MLP neurons of a small language model. Each row is named by its layer, matrix (gate and up: input weights; down: output weights) and neuron, and shows model dimensions 32-95. Each number is 200 + 20 x the weight over its row's rms, rounded and kept within 0 to 999. A neuron's up and down rows have the sign that makes its largest values positive.
After each neuron's rows, "fires before" lists the tokens most often just after its 100 highest values on Wikipedia text that the model never trained on; "fires on" lists the tokens most often at its 100 highest values on Wikipedia text that the model never trained on.

L6.gate27,180,220,199,220,187,186,206,200,204,193,242,180,230,192,187,178,168,209,208,210,208,226,184,176,192,175,169,207,160,193,197,184,189,195,190,187,212,231,218,225,185,232,218,198,187,224,249,193,160,204,184,168,189,169,192,197,226,206,181,221,221,152,203,207
L6.up27,191,188,218,208,209,183,240,193,197,230,214,192,190,155,169,206,199,202,222,230,191,208,199,189,217,185,222,193,177,226,215,177,195,235,218,210,198,176,202,195,217,191,228,176,176,200,194,252,196,200,234,200,207,175,200,210,210,218,163,190,187,181,213,225
L6.down27,196,219,213,210,226,171,183,215,203,162,172,239,217,209,223,231,176,181,185,196,239,204,174,217,195,195,198,210,192,177,190,228,215,183,164,174,198,213,168,176,186,205,183,243,208,181,221,183,197,224,195,189,167,204,180,193,187,172,186,196,197,188,188,201
fires before: " ", " the", " a"
fires on: " to", " into"

L9.gate618,178,211,189,199,185,174,243,206,205,222,197,198,185,233,188,199,204,215,183,229,219,193,179,207,192,217,200,168,192,196,190,203,206,159,213,176,216,187,186,184,219,191,173,196,213,159,224,190,222,213,230,205,167,182,217,225,206,200,180,201,176,178,182,204
L9.up618,168,180,198,170,198,183,199,245,275,179,191,192,203,192,205,189,216,198,207,184,239,185,204,227,228,220,182,202,231,209,223,192,194,200,221,214,172,201,205,175,204,196,219,208,193,207,211,166,186,210,177,185,173,213,198,179,189,216,197,203,197,227,215,161
L9.down618,188,173,195,240,231,187,215,182,187,185,206,203,184,195,193,191,172,215,210,250,187,202,198,204,206,162,225,193,157,203,201,180,193,224,198,187,220,162,208,199,197,220,192,226,196,214,235,220,210,193,198,216,210,180,166,204,203,203,172,226,186,193,210,219
fires before: " ", " |", " (", "\"", " /", " -"
fires on: " |", "\"", "°N", "ment", "]"

L8.gate466,207,177,159,215,199,214,223,233,199,218,230,189,226,188,178,182,180,183,206,232,188,221,211,231,204,198,200,176,160,190,218,196,177,228,207,235,232,208,171,212,227,202,217,213,205,193,195,208,181,184,222,220,159,207,219,218,212,239,235,171,165,214,211,230
L8.up466,199,176,185,213,202,174,180,200,215,199,193,255,199,217,216,183,234,209,233,225,192,217,200,173,216,239,221,180,175,233,197,198,232,208,217,238,197,207,227,202,188,199,155,224,210,189,208,175,222,228,198,210,154,201,182,223,208,256,200,204,171,163,211,239
L8.down466,178,189,193,201,253,192,212,192,193,210,197,183,202,172,192,194,213,215,196,182,216,214,214,221,210,184,204,210,193,188,187,228,215,209,176,208,179,176,185,204,209,180,200,236,208,188,180,193,211,194,161,207,207,212,200,195,213,166,219,201,216,172,205,223
fires before: "-", " by", " -", " "
fires on: "\n", "\"", " song", "})\n"

L8.gate700,196,227,229,197,173,186,227,175,211,231,219,214,230,245,220,150,196,209,187,225,204,220,214,207,225,197,175,200,213,222,226,215,201,219,197,205,181,248,190,227,213,214,199,203,180,206,173,177,202,188,171,195,252,199,220,195,196,237,185,221,207,229,241,197
L8.up700,200,158,206,198,183,215,201,213,220,209,200,210,190,191,197,211,229,216,221,160,210,210,174,187,217,201,232,204,189,189,147,191,218,214,223,175,213,235,237,222,201,183,160,190,212,171,182,226,170,189,197,173,221,204,194,197,199,216,201,232,207,225,206,159
L8.down700,201,204,168,224,234,183,211,184,200,197,237,167,186,203,190,162,184,185,163,196,212,147,197,194,157,209,212,202,214,209,190,207,161,229,224,198,207,197,239,187,228,214,217,184,170,207,211,165,171,193,219,194,189,184,192,183,172,176,227,171,181,172,235,230
fires before: " ", "10"
fires on: ",", "°", " February", " May", " January"

L7.gate575,203,226,197,190,210,182,196,184,221,192,175,178,188,212,207,195,173,228,180,187,203,231,204,208,259,208,214,193,218,190,223,216,183,194,210,235,195,188,214,193,210,204,196,206,196,214,173,211,226,190,170,207,199,208,199,217,197,182,192,171,158,210,209,213
L7.up575,250,226,198,189,230,211,172,202,182,181,186,205,212,200,214,196,183,222,214,169,165,228,191,200,254,230,184,176,220,195,197,211,179,203,194,212,222,196,236,170,186,196,186,178,200,219,172,190,210,192,213,170,192,195,138,204,171,215,198,238,166,192,190,210
L7.down575,241,196,192,182,205,198,231,195,214,191,186,194,208,202,234,215,190,195,164,204,251,163,236,158,219,205,205,183,226,227,202,223,204,209,205,173,204,204,216,207,229,200,165,218,203,168,213,224,196,181,193,225,217,199,220,213,216,204,169,206,221,205,177,149
fires before: " |\n", " |", "-", " ", " of"
fires on: "%", ")\n", "°N"

L11.gate684,215,212,213,162,218,213,159,188,179,221,165,197,195,214,198,199,184,216,218,204,191,205,197,192,185,190,173,205,208,181,207,223,226,175,171,201,163,192,198,162,211,179,196,183,224,189,218,208,214,166,217,181,178,225,216,195,216,199,195,230,179,228,213,214
L11.up684,210,175,212,176,189,254,212,210,193,214,169,170,170,223,199,187,218,192,226,212,179,207,182,191,171,209,200,211,184,217,232,188,202,162,201,201,195,182,204,188,230,195,181,212,195,189,204,229,224,214,197,230,253,221,214,220,181,198,199,190,235,202,207,163
L11.down684,192,223,150,203,190,209,220,213,194,185,206,210,201,203,198,195,211,220,171,177,235,252,193,195,242,183,215,191,212,191,198,182,185,187,214,195,242,205,212,176,246,201,179,199,170,194,199,208,216,183,186,219,174,167,211,188,199,201,202,219,183,200,200,240
fires before: " ", ","
fires on: ",", "11", "12"

L6.gate154,177,189,216,192,220,214,185,215,215,191,201,157,220,187,171,186,208,173,199,215,209,190,215,226,187,213,193,181,214,219,213,203,200,187,212,194,196,209,182,204,172,205,222,196,189,178,194,211,179,223,188,188,206,192,200,203,207,190,175,182,189,192,207,193
L6.up154,185,214,220,210,207,169,175,210,197,193,155,202,170,165,233,216,195,168,204,199,159,206,213,213,179,200,209,225,216,173,224,191,220,200,174,192,219,156,202,235,174,185,211,232,204,206,222,212,175,212,222,199,189,224,186,204,235,209,182,188,238,191,228,198
L6.down154,233,187,209,217,201,212,193,148,203,228,211,204,197,242,211,158,206,196,221,198,197,199,216,226,218,167,156,187,207,267,151,210,186,204,199,205,172,218,213,172,197,206,230,175,205,210,181,224,214,191,200,202,196,208,214,200,180,182,228,195,178,204,185,222
fires before: "==", "The", "-", "In", "B", "==="
fires on: ".\n\n", ".\n", ".\"\n\n", "\".\n\n"

L7.gate62,203,214,194,201,183,203,214,203,213,186,226,212,209,212,206,202,175,230,193,212,157,213,185,218,207,212,174,218,197,198,228,171,199,219,181,228,180,197,231,219,184,254,211,241,210,199,179,227,205,206,218,207,214,197,205,204,198,204,199,170,224,200,202,201
L7.up62,202,206,220,224,201,175,209,189,208,194,219,220,204,207,226,202,201,200,199,185,196,185,219,222,199,187,224,184,168,210,237,218,201,227,199,197,216,194,192,223,230,185,156,205,239,221,196,218,225,198,220,150,198,202,165,212,217,173,217,180,204,186,218,173
L7.down62,188,217,209,171,205,199,189,243,186,191,206,209,188,208,202,212,199,188,210,201,230,198,186,162,205,191,215,219,187,168,218,171,203,181,202,178,191,210,165,206,210,203,218,169,206,206,206,174,186,161,199,204,188,193,215,203,187,253,197,221,212,189,226,181
fires before: ",", "19", " ", "20", " he"
fires on: " ", " year", " August", " later", " June", " November"

L11.gate25,179,204,202,210,187,215,199,181,260,216,202,215,234,185,185,192,229,213,210,194,207,193,222,190,167,220,208,199,205,205,191,186,203,228,221,201,224,184,167,175,203,219,222,188,185,221,251,198,192,230,207,150,211,169,202,232,204,198,185,188,185,183,206,177
L11.up25,215,209,201,206,193,248,194,223,172,197,187,259,250,215,204,181,191,180,168,182,177,184,196,204,186,208,171,190,206,216,213,187,196,215,197,195,203,209,192,220,228,190,204,183,187,198,241,177,157,202,198,182,209,183,190,170,194,201,187,218,228,192,226,207
L11.down25,195,195,185,196,205,197,200,183,202,261,231,197,197,183,189,247,212,220,196,230,208,170,187,182,191,188,220,196,182,208,219,226,180,195,191,206,236,192,179,169,234,178,222,176,240,186,256,214,238,218,152,200,208,205,204,190,204,201,189,213,208,188,204,233
fires before: " ", " -;", " S", " G", " M"
fires on: ";", " |", ":", " -;"

L6.gate680,210,183,212,178,147,191,178,219,192,184,194,176,193,187,190,178,213,191,188,176,212,213,185,188,153,156,193,199,240,192,199,205,225,255,253,170,205,172,200,195,210,236,214,201,202,202,184,211,221,220,212,218,205,201,199,159,177,164,213,211,176,200,223,193
L6.up680,189,221,215,194,222,193,205,212,193,203,174,216,202,169,218,180,200,194,202,185,183,192,175,169,211,167,217,195,191,212,211,191,222,188,190,190,203,192,210,188,188,190,224,176,189,211,210,180,215,191,166,230,208,210,205,159,201,189,230,197,226,207,218,199
L6.down680,199,224,185,187,191,200,224,194,171,200,209,201,204,237,203,196,224,212,184,212,218,203,217,199,208,227,180,212,193,208,155,189,205,216,193,234,206,191,202,225,224,184,155,211,195,205,165,224,211,232,206,165,192,217,182,236,176,193,199,189,184,164,183,215
fires before: "==", "The", "===", "In", "B", "On"
fires on: ".\n\n", ".\"\n\n", "\".\n\n"

L11.gate626,170,198,223,206,201,189,194,211,189,206,199,208,182,198,194,194,195,216,220,205,203,204,178,193,211,219,160,201,224,207,187,192,212,162,206,160,204,212,224,220,187,200,174,192,220,231,204,201,217,177,196,163,209,154,237,177,187,218,204,222,183,224,248,214
L11.up626,211,237,206,238,218,230,198,215,192,208,192,181,169,194,229,174,207,204,193,216,195,210,181,184,187,181,169,238,173,193,206,198,214,194,236,187,182,220,203,232,201,205,197,224,201,225,163,189,186,221,194,150,229,203,194,196,195,182,221,173,195,187,194,213
L11.down626,163,163,178,178,222,217,159,201,182,233,177,234,197,194,185,214,204,194,192,198,226,226,188,202,191,223,228,165,184,194,217,210,192,186,208,207,235,167,183,206,173,189,198,200,188,197,202,254,226,189,173,191,185,177,199,208,189,214,184,206,203,182,229,217
fires before: " ", " −", " |\n"
fires on: " |", " d", ";", ".", " days"

L7.gate561,199,198,220,201,192,195,214,185,221,204,221,199,179,203,189,152,207,215,219,179,226,205,225,202,235,191,204,239,194,207,234,207,194,203,190,199,194,184,197,167,207,220,215,228,203,204,165,187,220,197,220,218,204,190,214,239,177,153,153,198,196,205,183,217
L7.up561,152,175,212,210,198,170,212,231,173,218,174,242,217,178,225,167,174,162,188,193,210,225,231,192,165,210,226,209,150,200,173,213,187,170,204,201,190,197,207,197,169,215,190,199,202,177,231,221,195,215,184,178,206,185,180,200,176,196,198,183,201,228,200,186
L7.down561,211,190,235,203,208,207,198,197,198,206,173,199,198,216,208,156,216,210,166,194,217,201,214,193,201,172,190,220,204,198,193,225,230,223,216,191,186,165,187,186,207,218,193,255,157,203,197,218,173,222,189,216,204,199,204,213,205,151,204,173,194,206,207,222
fires before: " ", " present"
fires on: " to", "–", " and", " or", " ×"

L3.gate365,195,199,224,207,204,196,189,187,191,194,184,213,166,201,216,191,210,196,212,188,200,188,176,206,164,178,164,186,205,182,251,217,177,255,210,207,183,176,192,187,205,225,225,188,228,185,200,184,160,143,237,200,198,160,211,163,209,208,201,178,183,210,158,196
L3.up365,166,190,198,224,197,198,202,207,235,192,190,203,187,204,220,200,223,207,202,210,186,220,212,164,197,193,208,212,185,222,173,166,198,239,210,227,186,194,188,184,154,220,170,204,216,199,207,200,182,198,188,212,199,185,217,157,173,212,214,177,186,187,190,242
L3.down365,220,236,213,207,236,159,207,217,182,179,208,207,170,179,235,161,190,185,206,200,194,224,175,226,176,188,215,200,199,170,219,249,191,221,173,199,191,197,187,216,222,194,225,183,176,223,213,200,163,191,201,219,165,185,196,193,199,195,186,200,233,194,187,201
fires before: " ", " the", " to", " March"
fires on: " On", "On", " In", " According", "According"

L11.gate552,176,178,241,193,189,229,193,216,188,218,216,230,221,188,188,178,191,180,179,206,190,232,186,193,200,204,200,193,216,195,208,203,185,194,169,187,226,191,202,226,193,223,194,206,170,200,217,196,217,211,206,180,183,183,196,203,183,162,165,186,179,183,237,178
L11.up552,181,217,198,187,201,206,210,223,196,211,202,224,208,187,220,176,156,211,197,186,189,217,227,194,188,201,205,198,223,195,197,212,201,185,226,213,195,172,185,221,212,209,199,219,169,209,208,191,219,204,188,227,189,168,229,208,187,222,208,207,219,214,203,197
L11.down552,189,217,237,172,188,209,213,172,189,227,204,163,203,188,248,204,179,189,207,192,194,216,168,216,230,211,175,229,226,219,202,163,206,197,167,208,219,175,175,206,191,216,193,224,147,212,198,221,192,203,208,185,219,177,172,184,161,204,196,181,202,206,188,196
fires before: " ", " January", " present"
fires on: " to", " |", " –", " Sep", " January"

L8.gate650,221,210,215,193,218,177,196,160,168,215,184,237,184,203,191,218,166,234,179,202,196,229,238,168,243,209,210,160,196,215,221,189,223,181,205,207,211,156,190,190,217,206,173,228,251,200,213,198,206,232,201,175,215,177,215,179,217,209,213,195,195,226,226,182
L8.up650,211,237,195,172,241,163,196,208,193,172,227,193,186,210,195,223,153,205,176,198,191,172,209,181,194,201,156,190,191,193,201,172,188,221,200,188,212,199,207,242,215,197,211,187,188,205,185,177,217,215,208,194,209,193,199,216,175,186,183,218,191,185,224,205
L8.down650,197,197,169,239,190,198,188,234,187,216,148,208,206,199,184,194,143,206,201,179,186,181,202,179,211,225,214,204,199,166,229,212,194,193,232,183,208,199,191,191,206,168,183,203,193,178,232,228,206,210,187,202,231,195,199,180,205,203,179,198,198,243,196,208
fires before: " -", "\n"
fires on: " ", "   "

L9.gate646,202,170,217,188,173,193,197,207,180,218,207,192,217,215,205,207,192,195,200,242,193,202,193,250,194,183,209,248,203,190,211,190,209,205,180,173,169,208,183,221,229,228,174,203,204,174,202,211,186,175,232,212,211,226,216,209,166,211,240,198,186,202,219,204
L9.up646,199,190,206,191,197,216,199,182,180,232,208,192,220,196,204,206,190,197,222,208,212,193,209,173,213,201,206,195,225,194,221,226,217,218,188,186,155,231,197,177,213,193,220,215,211,225,196,185,199,219,184,189,191,188,190,231,198,181,241,199,203,231,263,206
L9.down646,186,197,191,208,182,214,212,213,216,217,204,173,179,223,188,188,207,178,216,202,187,168,214,232,214,178,189,203,256,197,166,181,191,210,212,177,198,196,220,197,240,214,192,229,160,183,214,194,199,219,191,163,205,151,187,207,221,224,213,231,177,216,204,219
fires before: " "
fires on: ",", " September", " October"

L11.gate15,198,187,210,179,191,224,238,199,216,193,160,203,189,172,209,169,213,220,180,172,172,209,226,177,213,231,218,195,220,199,237,219,198,205,186,204,207,207,190,187,197,193,194,198,180,219,192,205,210,223,214,214,215,220,185,208,208,187,187,228,183,228,187,182
L11.up15,201,202,225,175,178,191,198,193,181,198,222,190,182,189,170,172,212,211,205,193,229,223,216,202,231,177,203,233,209,208,212,200,202,189,233,184,188,201,202,185,181,212,208,201,191,189,229,201,221,209,198,198,212,206,237,221,176,161,207,199,181,186,206,212
L11.down15,154,178,204,200,211,187,223,184,206,200,221,166,180,178,220,222,220,222,190,214,159,228,211,211,190,249,183,194,183,208,199,185,184,189,198,188,222,168,220,192,181,220,212,215,189,205,223,200,165,226,211,216,199,195,171,178,232,220,192,163,188,213,202,169
fires before: " ", " US"
fires on: " and", " |", " to", " of", " than", " around"

L7.gate676,211,197,185,171,204,225,216,147,218,175,191,187,271,201,182,176,219,193,194,203,173,196,221,189,254,191,207,172,196,202,201,190,211,189,185,224,221,210,240,213,192,179,200,207,173,206,169,214,181,205,210,195,211,220,231,187,183,205,208,209,192,190,212,170
L7.up676,193,184,237,224,211,189,216,185,183,175,239,171,205,210,203,205,215,184,182,176,194,197,218,242,211,183,195,192,190,217,195,194,249,139,202,186,196,205,239,179,152,187,202,178,146,205,185,184,168,204,223,178,224,203,248,216,168,201,171,221,182,172,189,179
L7.down676,192,212,181,216,160,187,208,206,200,185,171,219,256,190,187,184,193,208,203,214,182,252,244,184,230,186,215,206,206,208,192,175,185,183,191,181,214,203,197,182,186,199,198,207,175,184,220,199,223,208,200,200,166,224,210,194,200,167,225,175,179,202,213,191
fires before: " "
fires on: ":", "°N", "″N"

L7.gate290,195,229,188,204,191,198,194,249,183,216,223,218,194,206,204,184,250,186,208,194,163,221,190,206,188,203,176,197,177,198,212,210,235,190,220,216,188,186,154,200,192,161,182,203,189,238,249,208,167,184,230,190,198,208,190,236,209,207,182,193,189,207,189,205
L7.up290,172,203,212,178,207,191,215,215,207,207,170,191,210,182,172,191,178,205,215,219,169,199,192,157,216,195,190,159,183,244,200,198,186,204,192,148,198,220,201,206,187,176,171,158,221,242,188,183,200,198,205,228,184,214,199,240,212,191,207,201,161,190,218,185
L7.down290,173,195,202,214,215,211,209,202,188,189,251,206,166,170,239,172,205,164,199,223,219,204,225,211,194,183,202,218,223,169,208,207,212,233,198,210,191,212,214,185,159,205,226,239,184,188,232,239,221,183,195,237,200,211,184,207,227,185,180,215,177,207,200,222
fires before: " ", "enes"
fires on: ",", " sc"

L2.gate694,174,206,210,213,179,188,207,217,216,208,169,227,189,166,190,198,180,208,222,186,161,217,224,175,233,220,200,197,151,199,145,224,223,177,183,189,211,210,200,156,190,193,162,189,201,199,217,201,216,206,215,188,191,225,218,216,217,195,184,153,181,213,189,232
L2.up694,155,223,180,218,196,197,197,211,215,204,191,185,204,171,218,188,188,152,213,180,185,240,207,203,232,216,195,198,153,250,150,223,203,192,208,161,200,226,199,205,202,207,198,182,198,173,241,190,190,194,195,201,156,181,184,213,218,197,180,164,197,190,188,219
L2.down694,222,194,192,189,220,188,207,199,192,220,199,226,162,207,203,205,201,227,175,195,231,225,182,197,185,217,188,188,233,183,229,185,205,188,197,222,214,151,219,179,200,168,230,201,200,196,204,198,216,219,220,213,217,231,215,224,174,192,211,219,182,226,203,187
fires before: "-", "\\"
fires on: "\n", "},", " describ", " +"

L7.gate51,186,196,196,189,177,181,222,207,186,184,192,170,189,185,192,213,195,188,201,211,170,217,217,188,184,192,182,177,189,169,215,169,213,250,234,167,196,183,160,206,190,188,225,191,190,191,153,224,206,199,176,202,199,199,230,218,208,212,184,180,209,185,216,171
L7.up51,154,184,201,210,169,175,251,219,179,182,185,168,174,197,201,159,226,204,223,205,223,215,182,190,219,259,216,152,235,210,213,231,244,205,189,179,224,201,245,213,216,197,192,229,226,189,199,168,240,199,203,197,191,214,205,214,198,221,231,225,181,212,214,174
L7.down51,224,208,153,203,211,197,183,181,177,194,185,232,170,203,219,173,184,170,194,210,216,169,186,180,214,215,181,232,189,175,160,207,182,219,193,199,212,234,171,232,218,212,227,213,226,199,223,197,203,184,210,194,170,207,210,216,219,196,203,215,209,185,229,223
fires before: " ", " the", " he"
fires on: ","

L8.gate537,188,209,229,199,199,160,196,191,226,190,233,171,202,165,209,190,167,151,237,191,193,199,191,194,172,191,196,216,195,203,207,213,222,211,208,199,206,196,199,168,181,190,209,217,162,189,192,184,206,189,200,202,211,209,173,168,223,172,194,221,208,198,175,237
L8.up537,179,243,233,186,182,177,227,214,194,228,198,158,233,196,187,189,224,178,216,175,210,223,191,197,207,209,180,213,194,219,179,172,198,171,180,180,191,227,192,189,193,188,186,196,200,190,163,202,195,212,206,190,190,184,203,195,229,227,203,204,181,217,203,233
L8.down537,226,197,198,178,166,202,186,182,174,195,203,169,191,185,197,211,161,191,174,193,194,210,185,208,165,206,226,209,189,204,221,172,157,219,185,206,255,171,204,175,202,197,178,204,207,210,218,166,195,224,203,206,216,176,184,173,230,189,197,239,235,180,192,197
fires before: " the", " a", " this", " his"
fires on: " at", " during", " During", " as"

L8.gate651,173,207,201,215,220,227,201,198,181,208,207,199,205,204,196,166,216,185,176,193,236,180,207,185,163,196,174,203,192,211,216,162,185,169,203,184,209,211,193,224,214,220,208,207,200,198,263,181,213,230,203,165,194,227,227,206,209,206,216,188,154,197,228,186
L8.up651,171,246,182,195,229,215,234,218,188,181,235,200,239,196,223,179,170,192,191,194,227,181,204,184,189,166,166,205,204,217,214,180,177,146,185,206,185,219,166,191,188,215,217,210,225,220,254,173,193,187,183,158,197,231,215,211,195,184,195,196,180,183,246,188
L8.down651,186,201,168,192,217,218,200,201,179,194,222,191,219,192,214,189,197,220,200,202,256,182,235,192,189,198,211,201,234,173,230,213,181,159,197,208,205,217,180,197,213,184,202,223,185,191,285,193,199,214,183,178,220,231,200,212,185,192,219,222,178,179,220,178
fires before: " ", " —", " +"
fires on: " |"

L8.gate392,193,216,196,198,189,187,234,182,197,223,189,238,190,196,189,163,220,202,186,231,199,176,213,224,212,226,240,199,206,180,202,210,201,198,205,231,215,212,175,166,193,185,188,212,206,175,199,224,168,176,190,223,170,193,171,198,192,230,206,209,237,204,179,200
L8.up392,152,226,224,212,191,201,216,207,179,235,181,220,236,197,228,161,232,192,197,215,189,204,180,236,221,216,216,227,233,208,187,215,204,200,230,190,251,193,204,173,178,201,201,190,219,206,243,194,199,189,199,158,186,213,207,178,204,217,206,198,171,218,207,242
L8.down392,177,208,188,158,165,207,185,190,221,205,213,207,194,207,176,210,196,222,176,215,198,212,206,193,184,216,193,169,198,201,213,199,198,195,207,227,214,180,206,172,187,195,160,209,204,163,172,194,196,198,200,237,201,237,188,209,195,191,175,219,201,211,173,225
fires before: "-"
fires on: "\n", ";"

L7.gate662,200,201,193,219,208,221,202,207,195,206,176,196,189,222,236,211,185,188,206,161,178,198,213,231,227,215,173,177,231,171,185,214,220,164,215,186,209,239,206,201,202,196,200,188,205,180,185,190,192,138,161,193,205,225,238,213,212,206,208,202,207,205,199,224
L7.up662,236,217,188,191,207,198,199,204,199,193,219,200,200,236,235,208,206,182,168,154,198,167,209,230,190,148,198,228,216,225,181,191,200,213,181,171,209,178,192,162,204,198,223,223,216,192,176,210,200,187,217,222,202,211,227,229,214,205,175,214,208,193,188,178
L7.down662,190,177,213,180,194,210,205,217,182,189,227,207,201,225,191,243,218,209,182,239,233,208,221,188,204,235,146,188,179,167,188,206,223,170,202,189,227,181,207,183,221,164,200,184,202,214,198,194,231,192,177,191,197,180,206,202,187,202,217,217,186,208,265,225
fires before: " ", "|", ".", " from"
fires on: " |\n", "%", "°N", " were", " from", "″N"

L6.gate102,231,209,172,216,199,231,233,187,203,168,211,195,205,187,221,195,177,227,207,181,221,217,204,187,194,209,180,170,207,182,226,195,198,197,175,239,191,196,207,166,235,186,229,221,220,199,236,189,221,193,217,192,187,188,197,209,212,189,208,178,208,201,224,187
L6.up102,201,174,196,217,182,222,210,159,195,187,232,222,170,197,191,218,189,203,210,202,225,188,217,174,176,179,184,209,217,183,220,163,162,172,214,215,166,198,208,199,196,190,212,175,188,158,208,234,207,194,205,212,226,195,212,200,207,211,177,162,182,190,156,232
L6.down102,175,212,225,181,165,169,190,196,212,209,175,191,230,231,170,177,184,177,227,214,166,195,176,219,188,225,247,216,173,198,195,197,208,214,207,222,223,202,191,193,202,229,159,215,214,252,223,204,190,203,202,189,194,197,192,185,203,200,215,211,226,208,236,197
fires before: "20", "19", "18"
fires on: " "

L7.gate340,202,185,188,165,189,199,223,223,201,166,208,187,200,206,175,176,232,168,221,211,194,197,216,256,217,174,219,190,186,205,180,177,200,203,194,197,212,195,184,198,239,273,213,233,211,207,219,223,170,198,244,159,210,204,221,208,253,194,203,207,193,167,204,243
L7.up340,224,193,205,213,218,199,214,207,219,191,216,188,185,219,210,198,185,200,184,203,217,186,171,220,199,223,181,193,207,179,194,177,203,198,232,188,184,195,163,227,171,208,217,226,208,194,214,175,212,227,168,214,221,190,157,186,153,226,181,210,198,228,194,236
L7.down340,170,219,201,169,175,181,207,200,183,219,179,222,215,215,195,173,233,182,206,222,210,245,216,201,213,194,181,226,167,161,154,217,227,186,141,212,214,234,208,159,189,198,205,173,204,196,232,204,179,189,193,183,209,198,199,225,226,170,196,217,192,178,201,184
fires before: " ", " the", " addition"
fires on: " In", "In"

L3.gate301,186,219,193,198,183,184,220,169,227,171,195,195,180,224,246,195,194,226,203,182,226,226,189,205,230,191,158,206,189,204,200,170,220,223,242,215,200,208,207,189,163,212,213,188,182,193,234,202,235,236,197,198,213,203,190,203,204,196,192,248,188,191,203,210
L3.up301,189,223,177,210,203,200,195,208,196,174,176,167,208,201,238,219,176,214,195,209,222,194,226,205,195,182,176,155,207,226,211,197,177,211,221,164,179,225,205,189,189,174,175,209,225,166,217,215,215,235,188,175,223,215,210,186,195,187,216,225,197,194,183,186
L3.down301,231,184,176,205,179,189,206,189,188,185,216,208,208,202,207,204,216,178,213,229,207,196,190,220,185,169,195,246,197,202,208,198,190,206,134,213,209,210,230,167,222,203,156,200,229,202,205,202,214,219,228,212,183,188,220,234,204,187,178,200,193,219,158,194
fires before: " |", " |\n", "°N"
fires on: "9", "7", "3", "2", "4", "5"

L11.gate7,210,233,198,203,217,230,193,190,226,233,222,169,189,184,229,220,209,197,195,215,186,187,195,191,181,190,167,213,218,185,182,165,171,175,192,224,206,199,177,206,243,166,235,227,226,230,196,218,171,208,196,216,215,182,217,189,205,193,218,189,197,217,233,178
L11.up7,209,200,219,229,182,195,219,202,205,214,180,210,213,188,213,224,169,216,215,202,171,223,168,198,166,231,224,192,241,195,233,208,213,187,206,196,182,177,224,177,177,186,216,225,200,207,197,221,223,205,219,211,234,214,185,216,213,173,189,182,164,185,205,196
L11.down7,184,238,219,184,215,170,216,172,191,204,187,213,186,178,213,212,227,208,184,166,217,180,206,205,229,232,201,246,197,209,181,189,139,179,210,229,201,221,198,203,198,178,211,222,197,198,194,222,182,223,159,205,186,241,199,204,209,194,218,247,222,190,190,180
fires before: "19", "20", "99", "97", "-"
fires on: "19", " "